config.toml
n_head = 9
d_mlp = 1344
norm_eps = 1e-05
attn_scale = 0.148
tie_embeddings = false
init_std_down = 0.00217
decay_shape = "linear"
batch_tokens = 131072
steps = 7451
MLP neurons of a small language model. Each row is named by its layer, matrix (down: output weights) and neuron, and shows model dimensions 192-383. Each number is 500 + 50 x the weight over its row's rms, rounded and kept within 0 to 999. Numbers have three digits each. A neuron's up and down rows have the sign that makes its largest values positive.
A block is one neuron, or neurons of one layer that tend to fire together. After each block is what it responds to, as a language model described it from the Wikipedia text at the highest values.

L3.down546:520587482465446517568495503539549474532564562494521386467531464567482505557433409452436486578484495497452575478516509421541525599498552497505536529600503553449449489492545579472579398514533472440474498451520455454510483459446506514550552490516515558470498481557449444414453373520443499550576483534507450434486500596489472526399540558522517457487403477550533486467573523511435535534462532492518504533493485449476556550524551480507490537509458487405481541598508469473532453517512454459646495416501494565496530495510526523587431615599496435434497415474525422469609437539586457531
Description: Proper-name opening fragments

L3.down1187:400484553422545416576418500389428487378499448459443505496489461506528533494482549511522544591519499449546475465545495467484497475428517548511494465502488492437514570352462484482555465492567482466495526461528565440521539496399423527592435490554518491513529512522555479470544534544411494519518492482411402448444507477512594563478506497467431425447486494507534465609477498465437545489409439510516482453468379581491396502438487503516504489503465398403478537408488529500549514484546529559468520508466482591473506580440468526486532541503464490508479527597514453483528440469353478432
Description: Music performance and release terms

L3.down411:611524449508512545534460464568492551466451520575472517464531504454413556389500452519507530486546403517487494479417554474499481483503478492532422407523530507416495525502573532472534532531480512501490476452486473549491406462425503504565532446490583478495580513445482491456454402457612525534549580464495513585446585563414485483506500554461448479503518407434376523465567450523581649361558577471535428476510533476503546470568521447458378551472555505473456484447480526431473536474583456537588526481480550499465478570478436525508431430543446481491544463527558413545583539510517417492
Description: Line break after captions

L9.down876:535483486483563414448447439457514422560501553552499486512551510620576577463468443463451497457505501493437618497603448482489506535479516534451537507467532519506535509494523513494467568533516527504492519497496557437445468481531467544444503462439497529488475555487557529537594509528607471610469468479526493527470497493432483523458584486484464453529514523481506488461546505569518515545497529495458516558557570446500464416572590500460500530463442528497544427459559566498419521422508526561506571569484420524547514467538476552485482483615492479506417527508534454443488585512510483448
L9.down965:474506491484528484496468431506479510491522506437526473496553467579460402497464446532515433384402511512573495496436491434440496541449505434549522541524495492527529532470464415462431393509533487466498515530500497500520512452422545502458431490531552502520544492422448396454480519449486502594401450527468513550587510479488467452521448402534497384433438469578571452440477537541500465576502454561565468496538566513529500513537432511513467591558463520511516547516467484391550518502512448556465488516380502492433523513617521475440503519496536498379407545483497448435485467485403566464
L9.down1065:430513447495465488494390488530464425393472430521494572491479399487487457492534534515562571517561476511544606509574429490449397578450509594565534482493533494554513414389509579465525520500470625542490619543534483543481494566512482512534428433510539527508556586478435419521481506469505556468478606521525476402539602473451529448523511460461561593469468416533558478503471501477463448467555451488528487491502498456488602429522467544468469501526556592508509490537566589465546488430513520494534544527484505446542592467486528419489545543535428542371487497563512493501503400472369535529
L9.down1273:527510548463560557490496474520484653491481552447483548445580531471551482503541542462489511454617489488491605465448508485556582525518510374519585423578514459402510486433523460458468378462539466573479482460490475641520550436422504465515540481565479576495537540504498513528484395528524539539508480519445517551596486520495486436435459492444436585453536450475399528426512526497486519512443475459455509409397503544429495526506551430511439559543376493454564458488486554572416494468503423464491512449541475501566540493528529412526435472548462453503590553456435526493509535591551501538
Description: Capital M, US places

L8.down130:393491467501481490480450555458529525620483413561431524462485582476439532591507544585488534560576517506512486535543484490461462471449408449521512431494567456398499497545554435446467587432494497470507549442480543497444536544571448492475544556571493498447457464498577497446461500514496479401546421540543539437503584427575515493477491482462431546408392526489459514402443492428488456477439589466487485496484431468508522356437474477527486547521454558471559440550442521462455520465585542534460586508430532485488506562573445489583539485483526527572553479422494515473510459512527487441
L8.down137:430474515571493470622498532500533496505450444488413503437558564462449506476537575520556508471471540429605653504507567428533533474477468515421498519556437512478520609501479498479481497550532386460479483460411347483528570514470449550547578530549388503392503524477479560549482360533522445498451513461521527499521585513472496529471537475562474498453463442555392560551479551505417533495426524434523464501518510426483490517421460463481523520507530545485450504520515461513454512518555501533554557443487523446373569452579494553485502473515510480433504470466538551493444498578550499572
L8.down181:527542509571527598494539483470489513480456545479517497411508446503500557454532457473507475556470496542508526559523455515562485529489640503533557510519485536496518566522476492428535457510429510441550515510483518531570391505404511393408490495487506493625450510565501431463500486474508514517544498569492423419488522492451530558561399441437564511527424528493453415504516510466529493497476518485538505513526436555478513450488503484551469532468413567550481470559547491483454578452557455507451600459547468551566502456520460563523527547449504589648454439513475595576437436389513476574
L8.down330:492412476539461539616545475489486499510504537476481477581535534494528547508497520535437529478538509473443482459464536485420486457510491414480446499483520448606543548535548560530506609481589436484497469482462479458492561381477451648554410504509528455437547387507517429472473464599483515530586505465482428543523471537361446548435546435464534408490436414541563568518581461452612494559367430513529522547614475563522531528634547392547475529467500468464393511503477513516367476465495551454499534541357498546541523517511499490569454523407497479505431597401426594535427518616483521456
L8.down440:501418426451551453485486555454461597454522509589493530436458593498502505541519527529497417486472543498497459573442514639492438490449521516540435507615448445476418448476496501488442530543520485531478482595563500594577442509436487438405520533487392553584543495565534505556491517435520577549555513491465585465485549541512591539559505461456478506460469451422508504472524466565447525551434483463521444582521506466450442505496448471457540486469476521455540457531562409462518430530542486547537388516473466481431548446473438422514461468444480480516444449539503598463495509455429514420
L8.down552:544489511559457573503519433466446514444573490451575463499609497558467447521512482572434476605496473527475484496399532434499504481468485439590522503511494393501500522420405473521438547490550499545407520481434447523439470407441545516575485496644457439499536402560513537491529503478403577489529502529444452484484443549481492494433508562591443485456530491476456526515603517595566508546438458537498574515417504520484515483520463390497575495598528484495563550515471494504516498532511491624468387471512364458551438569513598570378511498439515540507528400483565464512492501490542487530
L8.down567:468574534505491476456587495591609441479459488527501499543536486492506492599454505442527444523468495544526455576485502443615467410554457601508441397498483522455518426516527511504476508575488437475487505447447488491502537385536504602553450506453538449534489474563444434526553442520523576492495484521547461510541512398488469541492555424508479550522442504588469509449447555537475599532549493608518595514502485514505397628514502407492476549543496477581482512444534508516530523480568508509572516425387486519535486508418468535602455387421541466453510456517515473478501467524504639482
L8.down654:517459545512479498489522475445569448537622513435468434566527464509514504611500503562479495451485443558482531362532471467437398503402439456555499489416452457484447505501508508523498503475464579481544476429441458463499512530550481491477509471602471501485515469573403526613534416399469397503511498499605524443493540497482488505580563545455516499448553485482527568536459514509443479556521473537402443462498522497507489480490499546556532515461515468504473507549544413468540402492437476548455494556511609488542451497565424494531470528422589542497477419556490449492530471560518620465
L8.down707:455566508504456479519466469474525442442505456473505443524529515547507465498406444444555567481492508551488557548595451600457460530539557565573532458460524474536479549504490536482566445466570470472492449460589495573535445482489496529542456462543524473503527488573418488566537471536504619430559572415517468490474521561601571583532504465603533469451608480494462441547466506465448575542507458511469499511506476557478528528482521464504512477522416521466519369505525476509391528495421503406479480461462506575520439436508537489421607569524477587534461456454528602497480527529500535448
L8.down780:430468394579535438537487472575500485526423572498573546585514548525518578487581510494472494464505487473502472540448504448502623535508497510452517439574501461508542561446460471489465544571506552522443432467469501517494466380466491460474545468519596538496553545408455466478592510489436606506476448544496519481504441517397595519438518510507569475501484550488474491599501514555547505541488517510508472511453406408487433571574511430571480484561584509464501469499439524533556458571536497461560484388464523478491459537468457568427485518404538387423529480613448488411540501493422504451
L8.down849:370502525512474545475634425584477456453541435580474498488513530511499535499550534511487502561524463512452521456489587464472464376427475439426444539482486482377503519487479464503522460564484538439496492492433473493548439560577521552549573430604479513591484462515464467449526543533491589461575450524429500478501441567509490487513445519579600487479474516444493546611552560506475523563439520527486499552445459527477504543544476501532414560467527569460581492568512493438504602546417456595478536403532519468422513516469485551429567481463413500491505473478483512464535502481538406413
L8.down951:475494533425576537522567434534517534598433487538511508492531510518528563589554530463511444475494427428423481491457521475485453511457469471577487520491478537511491567646538486527530538501457554460455538395472569508528439397632497395515489529467447452468537443507431496544569510499541491516498548540450500457439479477515435476474484416501461445490469475491477497446555474591555527509546472416460517488483515430398499516441463495535489455511499438517468504551547520485485557451416488492430487346575453482381455521449409580491441526522565517508522491460493533475411543471482423485
L8.down990:537496539400498523525557501503529496429467463610556531537456469544522480512519533526460394397532573403448527469530525360452520593586509385463450456533552456564510518569576471549557517548503448588531595418519504517493492457496556537547526465466501480486610539537425511479516390436465464590469466524510501454447488480458472577534399408492514414438555521455512436486576502533515518455542573559596538498504496490497458484551557463405536434540502491508455409445523521526574520531549524499465584452544527463463563414472541466474526535581491448415425440593445474500555474435527537587
L8.down1171:476580518518482483584497619542539468458512578511550442528464455538516428480471488547485487501534545517441512546502493504512533539452481531496545449517535554485461462510559472443482574501545490516514483504521494418532593422505462449458532530529447545435550593492441567494490427370543521442459438449582613590517525566501615532552429434510544562485533451576481484420493461540448569602462490429471483518506576456495454459491522561460481464470470588573573520476483374506498546564467567438445470512452470482528437454505428543537505555419471503574515492511553522484496490502461548543
L8.down1267:517395500540531549438519406557540380533487508553499436442504562573474510563474505542507559476502504527474528424556465487468452501431563494515422551588522477596520518474483513450542444523475498478425448462505488568567572566518402595501473474490456533545545555529426419470533600496605561549540482441517479531424549330475466524495505391413502525538523476553469482513509525547515535487588490478507434595488552516438627520478531477479456566517568483572486460448495536524522501615532451471448450486526443595452509490467511523539516499605498485449426462458513436529576495495521550384
L8.down1271:473456468376536597506501487552582508492532537472427523467542565462486480570585530515511517520405639453489500521360478511528525595425485510452562560487494509433425497651476551529446424502556487445435502420472437555417523561527516415523463553515480503482479604504448486496525385587491521443571511532516399509494534504558530499443519497566479484438553535550420503549390588538547534488453456503453510641508488534484491478564531483519536479469540470507480478446507459526519470512576524509486459517412554512512554530504549487438535469406605518500543499591492445457456450399500621462
Description: Name-initial capital fragments

L9.down81:531521525519484510535445563519532491572560489470589459462600523570549449567438483486517550527522492542541573483449537403363478557449502496519435404658454490542470519492486593479525530542591490477577504503446563479459472541450520548442466545493540517494543543450435497492525538501448446583555450493496555439440480442477521471483553467473510467458609517472573505457519448532525502478595444478582514368559499549471460507500564552576534525511553479418507509475406520461489456512527564444478494442515494569492539497501516561596465494503474426443484519395493429466440509483557533516
L9.down129:468520468484490425578542570442564586458531446478479553481494519398471405471549506441517584502386515475417569424490531478531450574548432547490446532520583479384462496480472482508509501487533555443472491510548502574432598473499519433492473531537505486575570507528455489528510406462523495502536535534558516485574467499466533467535452527531444479524495455446454424417548614456521469384423494449426484441509507470461445578514397578532482376553509508559480545541459500449519542403463495467517538499465477428477491459467499528416579475524397462496554469553519578511508503578541482548
L9.down150:401528461518491502524506539524493463503488434555567450458563459544451455547472510570535532516590448427475538531440541549541481448513481387493453562615545493505518489435543450378402504604566565497480458484574487537522448493559506483537446501456510525552484628519462357435543489467484472539502493538497376546564429546514529531497500423498500467472541439453504522480531499517500488489578485446462471484366486520476476542464471552437495498437587444506476596427593450521465585515584495452526510556527426451476563472469487488536522471390508523540514531549444484527482486514566471501
L9.down550:503574481512540558572499516528429577545428442495572475531427598467534516491467500410538468478500574475514496520556529499507470512510426510419488475569520506519511555486525523425459535579554522506516493508479493542483512500517492500465520497481466514520535473512477477456603514467453502485543570420490590432497481437506518469412533573526597424440576454498556548459451486514432507441497507498501514487528537494547415523377484479446564517551540514468501470493506474527485413477414536494468520535519464470567537413470545483471422491557463539527497603507492517494515543585538527468
Description: Caption and item-ending punctuation

L8.down33:465527480463519418474489479501497507467539488512470610564450381445505490468564511505429541492522485484564406447527608459547491513400445500484508452513473548560500520459532467432569511403429461459486459570476550590548394523505541474528499517450509527464406466516446497502540590540407553552513458487439407468453432541450543458497477421495491507558494474471540552549536541493451427456545566615559515471393439445483530482505500495571541562565488476518581476442519552438453529500535476562469515482613493501512504477594441616519560400507553477490492483512575454431476488509541494558
L8.down109:424499453434388520492455404483521456576515467541498515473495479446581456540431591589436488463556458485553490509552567571502490458516487391517469577485527508513461534505549480505482542526562565477517441469520468587545477423451469425577403609544536477463476528496387531438534538576472469513494594495427487492520461480502519496513523526516543442532559463461369504540546567488518582518495579497501475480527523435458544563490464554512463505472553512491385496440487572534462463445535476575530531507550586419453484433526620495570515440518555439627508542464527498512478498476452427565
L8.down200:555502528491462436610501511515400384501478481542481438493467495592534391516527499396380502500518525511538488489547490534472511528421538532546483496546389456578449457562478557624575563550515498543496454583587579475562469443525491528469479529487555468506486420515485587519471468521460520526514485489487524504498483562504574494468474511394626573488537497446462497500439526550501562555406551526431506415469553514476387570417576438477513467552595516501506517606456519504514549587483478493491520515532488482478426494413543519495500494521560552439550577504552496639460538540486469470
L8.down232:401545436496556518433557529558473499429499479543520509546512477507533509601467510563523482524534561507558457493480499479558536554419476534473476435515539521534574546463458533616428538509478443484436465453505414597604454433528500531580493512549384510459434516562537558439482478390461595586492484494511486504504408572463471501498527506470498514502486491489472522537471522558413523527438529534457515494554475447472539619592511493445472513565556571469526522545472625403508557525555551484488521486517489507452380493399442524560585489507548517493496490520562469476587560489411456497
L8.down320:342530528562539403454611559523557405458451474454465490500486548524448454474557424565485434395449480484550470503549412498479535561500568550525457506453503513550578432429440429530536474525538483530475497444480526558453579511436510517560499459400496457629453388567540478472427508539507514556474515518458568509560493479480519510492491525477476445434466457472404473497484560558478533453571523479533489436509491577526486567481497532571532528535466496470467538551567480501516553536520574481494570563470485525533554499507481530394479494436474536560492397510494513486535391541585474533
L8.down420:525603571541502569463545412469525477429483494461470477450480452452508425532504528568509589522461591469471431423550472536612473490565429456495473561508547474486528562501434443495544491402492429534536540466571540480439475604470461533364534466583440501453421518447530466399454502509501471397500537521524414510575452438471471500462441488483443421492516555505507636570462594495487589478422540416514527536474503465448457519488570472448549463550469472503491566519549482579503511505531577538455524510463492605447503455440447496485554496486516538544561480435540521550441463495484494537
L8.down496:454499579522570561437620479513473516453520548454443478504566486526547555589517510565578536555538486510503440414550453498495443480502486441536489465546440516407512502507585541504450458413440481470452453586466531564525501463352447458592463550499534482528426531530530481523518503477452476464544540504515475460555501518454477536524520532481471524546534475537542486505496561575448406526489482487489475604499449527468634472517489495461473513514568456514545430528450542550526565481482432546509455432439495493487473485494490447473459536503543431510584515457488529555548490462488414489
L8.down505:440542454496495550550476474485430522517451514465549492439370550527590508470454543450432531592474455505547620579500529565493474508463450542472468496555413475577417466460581472444524563556508395568556481585505460611510457425509525531506561560466537547518375466478448539491516445540536492525458494465456488489511419473491503409557555371439472509497474436525532588558533485497454552494442432477479480540564471484511491349516421484502479457508440441444523502589453466480567467434576480361431507446539413502478503463500492524425505475455449476485527466569431483573577576470438485511
L8.down590:524408546369497473538500437462447454513472452521520470484533591495538509535526486488446567535482519410461484480479560518413484522519420495582472518579420529581632451554505458480498494486471432560512466566464514475451427480457521535478493483506471573539403457553461503460520553399496548523534485494433444524435486509472542544564471461457500492481563420427501483476465522524454490537408481468466458489518501445467466472511488482493510543482445475566473393516434490512513506516494447526418542530551449510555445458561495472563504539471626510553535541434471447511446497549471429561
L8.down746:479495480484455443517472495493493556412532451565523491597447450557564520443539497491423559598549457431478470462521458575524499543449560480414540500504461494480575564473455466573445493534503469576492553446588491536544503509502411436480455479524544496585526491459537517563448598526548508478477503481521477487480518442499466459468501442624547600490472407575545516535525482473446467435469471453472474527571486587470417538534509539542457596434542482405533534556545514557544501558447606404566504461516507524538467422524494460570524475486492513483546451466461432542462547593483444489
L8.down798:530573519519503489510525490537562447561414525477449465466424437492452456498519502431486573478522580495434489387448530500515561488527451495470431504456596512477568500485552472547500517434497551493464488552585633573507450513535462502477484485471589528512505553487458599383546465460461577486535510488551598414500512512516446523443489442484512450523489551585470515449467419580509475447498563508548453481305591407468482421457475480503558561525486486479521430497402549502583491398487390479442482473510484488513499466624477497571409509485494479478468511566479512433478516490552501466
L8.down932:513411557433486569513539448500466475494582515484459532484517486432558569434529530495410444517481468524437520561501456549543580551492530420515531441558465547524547507540396459551460563433519551500487505425544443564318463471499599495506448476471502599564573506448475462493455506531474485492473441480467437484512460522466530487501464531545475488441523546445531490425518470488603545529563530512485529502386439420459461510403593499537503433500573479404515516477451565515486438445528518495555520476477546504440522516505496640553494489516504466440430479506461522457510411512571588551
L8.down933:510479550439478442506526531486555547466522500521457452416530438417492488487462461475568457495404455513545510487572545439491513502486580434458528491504573457519482469483516500486462538538422578477468452557508447525496513547587498493506536508547451548511515556442453494518575513481502523518563457410557579465552553477387507449451447600485407517495481392441553461618453547408516422469442424463436441470574510485451457479497518504509563425485527534378508480455575498443384470567490532508514524540534512526542586562504542563553435442522463475454557484510584522582517515514463479550
L8.down999:528610571484502505419487459410451431549512572470418446397538491534480529605480513579427477415557546502468516464505546450385497447380593491431430530385451494473583504433546505515362520536458456475523396566542500496578399469585499505473458561525493492455462522502543503456468472477482465504490444532505489488458416573564409436532499552487448512536487466471530505508470556362538484485540496559470516439494415558481566486442466382451503525524540471473522581438502497516498533514578565436500492548521463633545608414556472552449461526497540581493556487484533543544496376451523559515
L8.down1145:543485509496450357520532406516368497514580496525475502464440465471508479400527449450528443531424532425492555505532475428517515538436473495463573518450440488565573462451464471592519427485476527395526476477524584490495470535488371458565410518512466460584442498548549517542533489513524607466466418415497509430460440612472447512440460451516540512393458481491531536482377459517523494544508480485456501406507437612490428601510507544521538515519452511499466517434405630562480432492500530537486437489541437572476485460460564527585466489415532455472503533576453482541514568540537492555
L8.down1167:569418442541496513525545509415495526508449561519546512451501516413541501594540516562522511599538410482501478451528471506508507423530425502414400449521441506516551483506548488462563485498474518498554444414544520503467448490565608472496513538444489465456535444559457490586386542497467498526474487573482460565439513506522570538498448567402491512472570520491565528547504472473441494517533437489522527555446466517523432525474458425533532483512508433488495445446366526524391560429503595454473491498528468430361505448509524501589519578540580412566538607505507380489479523471499594466
Description: Music release and discography details

L9.down24:444449428494540446375608500547432399511556558444546467573594532481502524508494520564587519529498556510497455481461571485469466544503532466550531510448513474480580508547393497598577414540450524516524464443494455493503556542575483453448586462475490614541430512501458433548521479353513568483464458458554438451525487554494500514415543568401545551540489487486540544590532561493569552489551509489579538507599456430498507469510501469424443506567498520551531496603471412427488541542525500554569474462475527490455547430501554549488477460483448464495515481480569506556491474420445551431
L9.down788:513534552431420554518370469495561570533470542448543509567482476397525432488563472501485439559554540467500638536439410483518565471437489532489576354471563492512529484447492581480502532447487494528465542532473469484472519506570501511489544547563502469450475488454452528518483480374434435493586606521493435473555446392493551468394590495519480502524500475451409472557602479512500564454493553498500560507523471470505434534464404529451478443493455422402541519526465547552398491552482654531503510495485523585524493423511459542463547535459501455491525513472496469423560533426463488619
L9.down1007:514558448440456585572528432511465521488536565464525615500461438467473450487528476558559525481557609460537510494471544525615544430387468487386450468551581486540461495464484511494500567469509444479552478474534506557509536424486444411606459479520479508431518509528426605452467506449467536519505562499424468491474574451413447458484403479513452477482508402487565540466478474520430580471443529533554402465533461476436441508466523448474520526420479389507580594419414453555538472493513403467506493563562534554542576413532534477488478551388517478518513460458434462413495461505430521487
L9.down1290:376444419396538433418512485431496565504509548466499515452365482442507563518480445571416542420476514573499494578440492451524528523493477475546473555523487540447564482487587573408485449300413502557546522605543569518442570575488490516555505452520471514499538564541576523567493488427482500591540460460571437458460510496560510454497470476486489508496444429512493428529469476483593550450547572486472412561592514459486484443463508547444532532539455507435629486531533486505521481561528461473544472479543529452449512507561508497420476517469551482540472517549499554441497521462462539501
Description: Record label / distributor slot